config = dict(
    norm_eps=1e-05,
    attn_scale=0.177,
    bias='all',
    tie_word_embeddings=True,
    init='normal',
    init_std_qkv=0.0206,
    schedule='wsd',
    doc_mask=True,
    max_steps=4739,
)
MLP neurons of a small language model. Each row is named by its layer, matrix (up: input weights) and neuron, and shows model dimensions 298-393. Each number is 200 + 40 x the weight over its row's rms, rounded and kept within 0 to 999.
A block is one neuron, or neurons of one layer that tend to fire together. Before each block is what it responds to, as a language model described it from the Wikipedia text at the highest values.

Description: Determiners, mostly the and also his, a, their, that begin a noun phrase right after a preposition or verb, as in of the, on the, against his.
L3.up485,177,179,238,196,218,205,228,204,140,163,219,187,109,198,220,148,146,155,218,303,171,216,166,204,169,162,225,205,263,279,219,306,262,216,253,277,238,156,190,121,226,154,223,186,229,189,189,145,169,189,244,206,209,215,329,185,221,131,178,175,195,168,165,164,110,167,195,175,172,248,189,122,145,212,201,237,237,253,245,199,192,173,178,146,201,217,194,232,212,259,107,224,170,220,194,166
L3.up1417,174,237,191,214,221,208,199,143,174,183,203,223,235,215,232,221,171,209,164,206,172,200,207,140,200,186,219,109,231,227,146,124,231,152,253,170,171,108,197,165,181,234,150,216,223,196,189,188,200,125,200,183,237,139,233,188,246,200,184,245,169,221,207,202,120,143,228,128,217,256,242,150,226,212,138,238,239,204,79,241,261,227,201,191,196,160,220,229,210,172,151,272,205,201,171,129

Description: Tokens inside the parenthetical after an article's title name, such as native-script name bytes, "(born 19…", "Hungarian:", "also called", "known as".
L5.up183,173,259,200,233,215,196,201,210,197,154,204,247,247,267,204,186,210,240,193,230,172,177,233,235,213,247,264,198,221,214,246,252,255,236,110,186,108,236,227,190,194,64,158,160,183,188,214,180,210,205,153,213,198,167,243,166,192,184,221,165,258,154,177,211,155,259,244,244,252,221,199,241,185,179,103,218,215,230,193,249,208,162,179,184,131,235,180,225,284,231,137,253,220,238,149,180
L5.up415,205,170,279,183,250,183,243,121,224,178,170,177,230,186,203,198,77,208,238,214,223,262,224,206,191,204,234,286,177,217,219,199,218,209,179,202,137,90,179,217,164,194,225,253,95,155,247,194,157,212,277,226,207,218,174,207,147,211,231,133,170,227,107,289,241,215,206,152,201,230,265,204,250,174,168,189,240,117,155,110,173,150,298,175,215,123,182,247,259,135,237,198,146,184,193,185
L5.up1061,179,279,173,239,215,171,198,227,203,139,227,250,199,145,177,190,182,203,226,196,186,170,170,167,206,107,215,262,202,190,179,165,197,199,210,203,221,235,156,197,201,331,175,210,145,187,121,165,200,215,243,219,190,252,176,136,205,155,210,189,198,246,176,210,251,204,132,178,194,208,205,280,189,85,193,147,261,215,131,174,157,201,202,150,226,130,259,238,313,211,178,161,236,204,186,237
L5.up1486,201,265,194,241,231,168,176,207,169,213,221,199,233,184,141,155,171,168,165,204,307,244,250,204,141,215,177,254,199,269,195,201,176,179,155,164,177,184,226,236,184,207,212,217,270,187,261,250,126,139,214,190,238,202,209,144,195,177,128,219,102,217,192,260,139,244,137,219,217,180,210,239,169,161,220,235,193,184,160,169,178,111,176,159,244,126,188,260,241,190,269,144,206,238,119,222
L5.up1606,162,150,166,246,174,174,256,161,219,172,180,199,87,176,109,258,237,183,156,276,188,214,250,219,152,258,182,245,173,152,189,247,189,180,182,188,170,199,152,172,203,154,204,187,238,186,161,228,109,198,183,126,197,207,181,194,146,71,141,247,159,172,216,247,208,250,257,196,302,193,249,230,198,195,190,231,275,156,162,139,200,162,170,237,180,136,253,222,201,159,191,215,221,223,188,178
L5.up1659,104,178,211,235,234,166,210,161,121,184,199,224,242,209,220,229,148,179,169,212,219,186,211,271,144,254,157,278,208,177,155,197,232,199,186,194,168,184,152,171,201,139,242,179,201,162,118,211,155,203,193,196,188,324,248,199,170,203,163,170,123,200,158,252,170,261,220,265,227,195,285,232,157,162,201,238,241,203,119,136,249,171,126,150,205,222,192,264,258,229,209,182,180,195,188,150
L5.up1674,148,159,230,204,201,180,260,175,201,122,170,171,214,231,155,232,317,227,201,184,178,205,252,212,188,174,205,260,221,171,208,261,188,208,166,249,164,126,208,191,184,136,129,209,190,200,155,111,163,234,235,136,179,234,203,191,143,137,209,149,199,222,236,202,184,219,225,229,204,177,190,182,165,272,189,231,214,135,131,147,214,170,129,195,168,185,177,205,219,176,136,162,220,217,173,190
L5.up1781,208,141,197,196,159,233,256,228,150,165,161,232,208,147,188,164,220,246,176,255,188,248,216,184,201,151,211,163,206,159,281,224,154,232,196,209,191,215,193,227,203,133,205,214,280,111,220,134,191,191,214,188,224,182,147,222,238,197,190,211,219,199,152,225,158,160,190,202,238,201,228,267,247,198,222,211,308,237,120,133,159,171,174,169,245,161,178,217,158,174,266,221,172,259,187,168

Description: Tokens inside full calendar dates, peaking on the century part of the year (19) in biography "born 9 January 1965" openings; also month names, commas and year digits.
L3.up461,176,201,171,215,196,202,227,205,175,206,95,221,221,253,178,228,132,176,206,240,194,198,250,220,118,171,220,103,207,196,133,177,223,213,176,146,196,171,167,172,179,157,168,193,245,233,133,206,172,151,126,197,228,205,257,202,158,168,206,135,215,215,218,252,211,166,235,192,262,227,192,242,203,214,162,187,244,176,187,152,227,105,177,211,177,205,194,182,227,109,204,227,238,194,199,217
L3.up1299,193,178,182,227,200,257,214,204,198,202,157,220,259,173,126,185,151,214,187,260,220,171,288,272,119,193,180,136,171,263,212,156,225,212,171,170,211,80,161,231,124,266,156,205,272,146,246,198,194,173,310,185,206,170,208,188,173,231,168,187,166,179,207,257,268,270,155,137,215,187,254,226,200,232,212,208,211,182,246,126,174,138,152,265,186,161,222,197,183,171,216,201,217,226,153,119

Description: Word-piece fragments inside multi-token verbs, right after a prefix like re-, con-, ex-, pro-, at-: rep-la-ce, con-ven-e, re-ta-liate, pro-duc-e.
L5.up134,194,153,133,206,178,213,216,194,196,159,193,182,238,200,226,164,164,169,238,156,257,255,213,302,153,183,273,207,232,113,179,203,170,250,239,206,280,217,208,176,176,282,181,146,277,226,216,172,186,160,225,155,219,179,178,139,226,58,134,237,239,158,192,239,195,218,243,226,153,218,198,170,214,204,174,162,195,179,214,233,220,223,262,155,194,206,251,212,189,155,182,191,240,191,186,233
L5.up165,217,210,216,203,182,305,231,200,156,174,224,177,153,264,172,121,220,203,259,173,208,151,255,241,132,166,247,246,196,199,214,182,228,211,218,293,207,221,145,191,155,163,261,201,232,156,232,152,177,177,119,218,214,270,229,202,143,186,140,121,173,149,176,218,170,228,187,252,190,259,195,168,168,191,180,230,193,230,145,190,306,289,161,197,180,207,245,239,217,211,206,193,236,233,189,139
L5.up171,184,174,178,225,233,290,250,228,178,183,234,231,223,205,221,132,177,168,187,224,179,233,173,136,186,177,175,172,196,178,165,209,185,262,236,257,173,272,215,236,215,158,127,159,245,183,148,153,130,194,144,238,227,209,228,214,178,198,168,164,172,136,226,207,189,259,234,312,269,163,218,203,123,193,184,210,236,190,151,238,279,197,140,193,182,271,233,214,216,193,193,206,224,264,185,169
L5.up341,158,161,164,208,168,262,151,96,206,208,239,248,176,240,221,227,146,191,226,180,165,152,197,249,143,263,215,178,115,186,233,233,264,198,186,209,238,204,194,204,160,198,151,167,94,193,172,143,199,179,189,248,225,203,224,213,227,175,187,241,198,169,159,172,230,239,201,207,238,110,146,184,155,211,148,151,195,148,227,186,213,194,222,168,166,204,278,319,233,206,183,204,240,220,254,170
L5.up909,151,194,181,232,244,216,200,183,178,213,149,285,213,204,187,238,160,215,210,226,321,155,235,129,110,180,202,230,263,168,181,149,167,204,180,204,214,195,243,184,259,174,184,221,230,209,218,245,166,212,321,150,222,175,160,193,221,252,179,230,233,193,83,192,216,210,247,188,224,171,188,159,166,178,258,181,211,241,231,189,259,137,204,209,119,167,261,242,218,226,208,247,221,219,205,241
L5.up1219,209,222,220,220,261,247,174,203,195,218,149,233,190,192,237,193,243,152,204,244,215,238,264,203,182,171,198,221,174,157,201,186,164,163,256,181,163,182,192,200,120,114,240,272,231,247,186,141,164,160,134,281,228,228,124,196,156,199,154,201,184,140,172,233,145,158,201,201,169,182,236,225,104,215,242,191,197,204,233,165,234,234,187,194,201,201,204,217,236,278,177,230,217,184,167,170
L5.up1604,204,160,150,256,159,246,269,121,198,236,223,187,144,151,146,115,177,180,124,197,153,174,222,187,153,199,180,165,217,227,171,211,244,292,176,193,239,254,216,116,167,120,175,212,286,155,210,158,179,225,205,171,222,215,201,208,152,166,218,119,197,183,146,214,193,150,236,265,221,228,215,246,137,192,222,228,223,250,185,203,294,186,184,190,186,169,200,167,195,219,188,236,237,228,176,103
L5.up1664,230,197,239,197,203,171,171,193,132,228,144,204,209,249,150,170,186,167,139,184,209,139,251,176,226,263,178,256,214,187,196,196,181,290,253,151,245,311,231,207,124,148,198,214,127,142,244,194,189,211,229,192,236,190,196,123,209,235,145,144,166,172,186,269,224,161,144,232,239,211,202,180,153,146,180,234,244,201,217,186,241,251,165,174,199,147,290,248,188,202,215,220,292,218,137,209

Description: Middle subword pieces inside split proper names and words, especially "gin" in Virginia/Virgin, plus "ri" in Rodrigo, "." after Jr, and digits mid-number.
L3.up768,181,147,297,210,171,189,213,240,209,155,237,190,131,219,149,233,171,191,185,259,209,135,174,220,171,356,153,203,217,256,281,214,206,234,167,215,201,186,206,118,179,220,214,167,79,233,186,127,181,148,180,161,187,151,264,190,224,217,220,114,110,205,176,178,151,151,217,200,200,189,195,215,192,216,201,204,224,305,225,268,227,166,172,205,208,188,200,214,279,227,150,136,174,210,124,150
L3.up1386,154,179,283,150,250,185,288,158,195,211,228,222,169,174,193,141,196,181,197,214,244,221,193,212,160,209,152,264,219,199,261,205,185,260,258,211,228,230,170,209,144,247,216,263,190,207,234,78,186,147,230,216,224,263,222,194,261,191,266,152,134,220,168,249,200,158,174,154,217,221,234,254,255,218,205,225,184,253,243,205,177,250,199,220,239,158,232,201,201,144,206,212,210,192,121,89

Description: Fires on "re" completing there after the/The and on mid-word pieces (oc-cu-pied, dec-re-e), also on commas and decimal points inside numbers in vote or stats tables (8,285; 66.11).
L5.up69,157,241,164,179,199,210,196,183,142,216,178,212,229,176,141,193,169,210,189,187,213,163,234,228,132,280,253,220,182,198,187,205,230,209,187,243,255,215,134,161,190,226,114,199,156,214,197,168,155,187,211,218,237,229,181,216,128,194,193,185,206,314,198,186,238,177,218,257,181,160,191,282,206,228,202,240,124,213,193,193,176,164,218,328,153,211,204,198,209,183,194,231,220,218,208,196
L5.up195,179,190,153,164,203,268,248,231,162,187,201,226,171,126,186,215,177,162,225,272,163,146,214,141,221,207,228,203,185,168,287,181,232,232,220,211,197,160,222,168,170,241,172,187,191,238,210,116,237,168,168,154,216,213,265,149,201,100,228,242,266,184,143,204,166,276,180,306,230,185,225,203,201,182,122,195,197,163,203,184,262,167,224,261,219,254,214,156,240,178,275,177,270,180,278,222
L5.up252,190,281,264,207,230,188,250,194,175,171,137,250,196,148,189,155,83,214,204,196,139,163,188,144,263,206,204,206,198,200,235,144,168,242,240,192,156,189,222,213,246,207,192,251,204,200,201,193,193,232,163,149,212,231,189,232,215,168,211,248,205,214,182,179,146,205,223,280,257,221,149,242,173,242,205,132,176,151,214,134,177,220,193,227,181,216,198,128,191,268,177,154,179,169,276,221
L5.up322,190,167,170,181,183,173,200,209,178,126,143,229,241,230,242,134,199,218,246,209,199,176,185,171,155,279,236,203,197,167,226,198,197,268,240,198,160,204,229,189,112,194,183,139,194,210,189,167,165,225,233,158,236,209,157,158,183,119,208,169,125,180,145,186,159,193,183,210,148,227,160,186,199,178,203,183,271,140,170,131,182,160,171,245,178,163,207,184,236,157,214,185,207,210,259,204
L5.up765,177,188,181,202,134,177,189,157,158,197,218,205,141,183,203,215,143,229,282,209,273,188,225,254,164,148,191,215,157,188,271,151,192,165,216,129,205,186,223,171,219,206,165,191,241,242,145,185,222,198,167,113,239,224,193,167,248,122,137,223,212,201,179,191,168,174,222,293,187,174,207,224,203,239,201,91,150,143,143,221,208,211,216,240,197,205,243,246,210,194,192,161,264,179,264,194
L5.up875,205,226,183,248,116,232,217,221,154,190,154,163,160,195,188,197,189,165,253,215,159,205,221,155,222,213,219,228,237,273,197,128,211,278,130,243,161,168,231,120,194,185,202,219,196,256,167,177,186,230,187,227,185,168,242,140,130,212,293,194,123,262,159,191,167,195,229,258,253,134,218,213,140,193,204,171,209,180,183,173,196,204,183,204,252,180,225,163,250,199,129,216,173,255,293,196
L5.up1132,215,165,177,243,273,254,216,192,264,196,184,193,247,134,248,211,177,187,245,222,208,210,173,159,145,213,214,244,210,183,187,203,192,236,182,314,172,161,231,153,108,244,205,188,181,242,260,181,201,231,217,171,228,231,184,143,166,145,167,188,177,158,177,196,164,198,203,228,124,160,131,221,210,227,164,150,198,220,262,197,202,215,116,244,222,197,186,124,210,218,201,191,209,199,254,193
L5.up1761,169,189,253,240,227,205,143,126,210,226,217,169,224,257,149,218,214,214,199,312,171,209,202,162,169,228,189,161,156,170,186,246,242,203,252,238,286,239,193,237,151,238,169,221,194,202,202,90,150,213,234,152,253,222,221,216,173,208,184,198,216,245,191,185,209,205,256,176,166,144,235,124,181,139,141,161,287,168,237,155,148,196,175,201,203,169,213,192,145,217,161,159,178,233,162,205

Description: Word-piece endings that complete a verb after its opening fragment, mostly after "to", has, or a subject: sh-ot, see-k, run-ning, take-n, led.
L3.up821,156,196,174,182,231,222,141,252,107,244,176,209,191,213,211,133,231,177,209,173,152,271,249,215,121,223,247,214,180,149,174,193,206,208,299,170,244,188,214,204,232,225,206,293,216,171,190,182,192,189,231,197,196,241,201,190,228,185,241,118,178,115,203,252,209,205,186,191,208,231,159,147,230,179,234,148,260,204,90,205,217,222,201,189,142,199,203,213,202,217,153,267,190,226,175,171
L3.up1201,204,182,177,215,275,219,174,147,203,235,140,202,206,214,231,184,217,212,197,205,128,243,270,247,156,194,232,242,178,139,201,180,188,216,196,204,229,256,197,260,228,190,235,222,181,211,213,158,180,157,165,161,215,226,210,193,171,146,172,189,161,182,214,200,253,284,263,213,229,202,173,198,206,170,195,220,267,206,200,150,147,172,168,248,171,140,200,290,261,146,263,276,183,200,179,194

Description: Determiners and possessives such as the, their, its opening a verb's object (capture their, burn the), plus possessive apostrophes before s.
L5.up292,150,156,222,199,228,229,191,163,217,158,204,265,216,203,197,234,175,217,197,124,164,187,189,197,144,176,243,170,183,222,237,227,202,175,195,136,191,190,155,268,217,213,207,228,213,254,246,125,198,225,247,180,230,264,206,185,236,179,151,198,187,159,287,214,270,232,192,233,152,189,232,221,187,216,216,240,183,220,203,91,234,226,154,222,195,140,191,265,225,201,230,188,185,291,239,221
L5.up908,170,281,251,193,190,120,316,148,197,147,216,186,256,237,262,155,288,204,207,189,169,248,207,191,203,250,215,208,204,197,200,201,186,198,213,257,189,227,165,202,178,214,180,137,255,265,157,177,172,206,200,212,187,226,186,182,143,76,167,243,210,177,179,208,181,228,139,145,229,138,186,293,199,232,180,122,226,183,217,189,238,169,195,191,150,159,232,207,196,164,155,202,217,189,238,161
L5.up1234,214,173,253,228,181,241,268,142,118,110,96,139,226,246,245,167,178,153,159,204,268,168,246,257,223,247,195,213,258,172,206,244,217,255,180,202,153,178,129,180,187,215,225,170,173,248,157,275,127,194,168,213,231,190,202,195,121,166,107,152,217,228,212,207,159,175,131,350,269,252,184,221,183,220,146,165,291,246,167,234,215,192,137,178,209,216,197,218,122,189,220,189,281,195,295,233
L5.up1350,175,258,178,186,176,154,166,186,154,160,188,166,159,142,191,187,190,192,217,191,135,189,129,173,245,209,213,292,226,193,245,188,247,138,270,208,248,150,217,259,167,188,221,184,195,191,191,169,179,210,258,222,213,193,256,204,164,236,267,149,177,223,142,159,195,193,213,215,203,243,158,221,226,168,40,223,222,194,200,187,187,183,194,217,132,199,223,295,301,136,96,235,186,254,203,254
L5.up1441,237,187,211,157,202,198,237,194,165,247,159,149,203,176,233,243,168,204,131,201,191,255,146,232,224,198,171,286,233,175,175,154,176,217,215,227,237,179,174,203,227,202,204,209,198,259,250,170,181,231,159,215,208,208,195,189,218,208,195,216,148,273,127,202,218,165,217,172,246,214,160,187,213,264,175,177,318,203,194,207,311,208,146,264,155,220,217,271,311,162,147,298,223,191,247,148
L5.up1573,192,212,256,178,225,197,140,160,169,161,187,155,211,214,187,171,221,222,238,264,238,212,193,182,240,200,249,167,246,221,141,248,231,228,222,206,221,186,126,260,254,157,223,246,262,137,187,192,187,205,159,239,246,228,275,223,211,149,241,134,214,238,194,195,190,267,199,193,205,275,191,223,204,204,151,228,295,206,142,199,188,156,189,249,239,233,226,248,192,234,218,147,166,194,305,184
L5.up1579,196,293,222,202,222,168,198,243,186,238,222,226,133,214,224,149,224,237,228,351,185,214,162,203,176,190,205,184,178,213,240,254,238,157,257,189,205,253,221,191,218,203,202,174,120,246,159,127,147,219,176,258,217,210,237,214,165,220,209,164,185,280,268,186,209,244,279,163,176,179,224,142,219,222,157,207,214,203,212,120,214,231,151,273,196,163,193,282,215,260,200,162,220,200,217,214
L5.up1708,221,230,182,139,187,185,172,201,212,169,205,146,177,187,195,199,103,182,213,158,197,230,169,213,242,248,211,266,245,216,193,215,169,190,240,214,172,208,176,188,260,203,207,209,192,231,213,186,191,151,151,159,225,212,263,196,191,174,250,208,132,198,187,161,96,194,165,218,198,138,191,215,202,242,260,152,226,237,241,189,248,214,123,200,165,216,211,227,167,258,185,207,221,236,163,192

Description: Decimal points and thousands commas inside numbers, mostly percentages and statistics in tables (47.1%, 61.1, 2,500); weaker on mid-word pieces like mi-le, Seventy-t-wo.
L4.up180,136,225,199,214,104,232,198,135,160,111,143,211,198,141,139,132,190,221,206,164,100,201,232,209,159,151,138,166,247,158,249,226,176,215,196,152,168,175,108,181,172,176,164,185,171,209,251,204,185,223,253,166,212,178,206,130,161,197,235,150,214,164,194,242,204,214,219,215,228,238,143,228,222,183,191,196,178,217,211,203,153,225,105,249,221,214,182,209,187,198,242,139,184,226,173,175
L4.up726,148,226,161,235,181,180,196,179,222,192,169,230,189,177,161,148,146,187,174,122,103,184,126,265,157,242,193,226,192,203,224,198,222,242,252,228,173,144,235,188,147,161,58,183,146,208,246,140,180,164,246,192,233,273,155,158,87,129,191,117,134,229,208,216,167,240,203,255,201,206,146,221,264,226,191,199,212,205,211,166,139,168,173,269,195,194,194,232,275,191,147,161,244,216,210,182
L4.up1038,204,209,217,264,211,169,218,185,275,167,182,275,188,225,179,209,137,227,243,187,125,227,195,211,173,259,236,192,203,222,216,256,172,192,233,202,181,237,171,254,251,118,141,235,233,161,257,172,195,225,223,240,208,270,254,213,162,164,154,268,230,204,172,192,167,237,279,155,192,251,208,168,209,198,204,153,219,198,163,120,186,190,217,177,150,143,193,208,215,228,242,216,234,260,197,203
L4.up1429,135,159,179,191,252,230,211,92,218,140,175,230,282,255,156,184,197,172,125,146,157,163,241,239,201,235,267,170,128,152,233,211,217,262,163,209,210,180,174,190,166,187,165,166,133,222,257,132,206,191,212,166,204,263,286,214,220,87,304,240,187,201,174,196,231,171,261,237,209,140,181,213,189,283,138,186,173,231,170,249,202,188,164,244,165,137,194,212,215,229,225,233,185,234,230,270

Description: Final piece of a verb, or the word just after it, where its object or role follows: given, earned, accepted a, selected as, making him; also some mid-word pieces such as phy|s|ician.
L4.up644,202,176,195,208,218,193,275,155,159,187,176,225,258,206,198,100,178,203,132,198,189,176,274,131,146,214,192,223,227,188,172,187,240,176,187,128,193,289,200,185,119,192,191,202,114,236,209,229,182,207,163,213,221,210,293,186,210,204,174,157,253,190,235,210,207,208,198,170,182,243,196,246,244,242,236,219,206,225,201,120,227,204,157,209,188,234,234,265,182,145,177,187,250,215,170,197
L4.up703,134,219,193,218,114,219,204,134,94,145,202,265,240,239,212,222,211,269,162,181,160,209,207,246,192,156,241,280,218,176,167,231,158,163,239,222,118,211,130,178,187,182,252,143,216,176,220,251,139,202,280,116,246,251,203,170,231,196,238,231,174,145,239,191,236,243,241,212,176,240,191,186,170,172,173,226,232,239,172,200,271,209,119,233,197,136,195,219,163,162,192,231,209,252,140,191
L4.up744,183,273,181,229,244,234,236,164,183,205,223,173,225,112,226,228,234,266,227,246,221,173,149,139,213,204,160,218,242,135,129,129,189,235,213,190,75,235,113,154,129,183,207,146,169,189,253,184,176,207,208,165,199,188,238,209,238,122,157,235,193,170,197,196,173,174,226,153,176,179,250,141,188,200,194,197,188,268,197,157,227,307,197,189,221,161,209,190,228,233,244,233,277,231,232,249
L4.up1521,187,225,173,169,172,229,148,185,146,215,187,244,172,205,189,227,161,221,188,127,170,228,202,146,203,235,174,214,172,183,233,162,164,208,177,159,169,215,194,234,124,264,257,198,193,260,213,142,194,122,282,180,246,144,185,170,189,164,205,200,142,216,177,203,148,184,278,220,124,234,170,165,217,232,166,204,240,275,163,245,285,221,179,131,187,159,177,251,233,178,207,239,256,201,160,202

Description: Final piece or inflection of a transitive verb just before its object, e.g. secur-ing the victory, destro-y enemy, g-ive different accounts.
L4.up435,222,208,185,203,201,192,210,109,82,195,183,249,172,247,276,123,194,160,206,199,168,177,252,124,187,156,194,237,223,234,237,226,218,238,232,174,142,182,178,229,128,109,176,214,237,196,195,200,156,200,177,201,224,180,229,130,214,184,248,199,187,220,183,210,235,218,147,254,257,292,270,215,199,190,160,249,267,218,75,234,243,259,216,174,203,118,208,263,246,188,215,150,165,218,150,208
L4.up470,242,216,165,234,211,232,225,243,143,254,166,250,216,231,194,182,209,195,221,209,237,168,248,179,157,283,175,226,209,180,220,176,215,225,298,174,228,176,149,229,156,151,166,251,210,180,236,179,211,148,253,258,211,186,271,114,207,180,261,228,122,278,186,261,255,236,192,217,206,216,194,182,236,177,158,260,231,226,215,148,206,207,88,214,123,157,281,238,235,219,197,169,199,185,178,271
L4.up864,255,168,228,248,137,243,176,257,162,252,161,224,147,245,152,189,233,252,229,194,224,306,206,236,211,206,207,201,189,170,195,129,196,211,223,225,214,165,142,255,133,187,157,229,193,230,190,114,188,205,195,218,215,161,197,149,169,224,216,225,207,179,255,222,237,254,170,235,146,130,205,145,171,123,169,122,248,250,257,171,218,218,178,248,171,288,179,185,184,183,230,271,228,211,210,255
L4.up866,202,260,223,205,152,223,217,194,244,227,115,228,141,120,175,127,167,195,244,154,153,230,216,232,224,244,234,154,258,191,204,192,205,243,296,256,240,161,156,245,163,179,188,255,156,209,258,227,180,167,170,243,213,218,242,177,195,164,224,181,199,211,159,208,207,167,167,270,238,213,202,170,198,177,171,187,236,220,213,200,272,250,158,236,213,147,213,241,221,116,242,144,195,265,197,239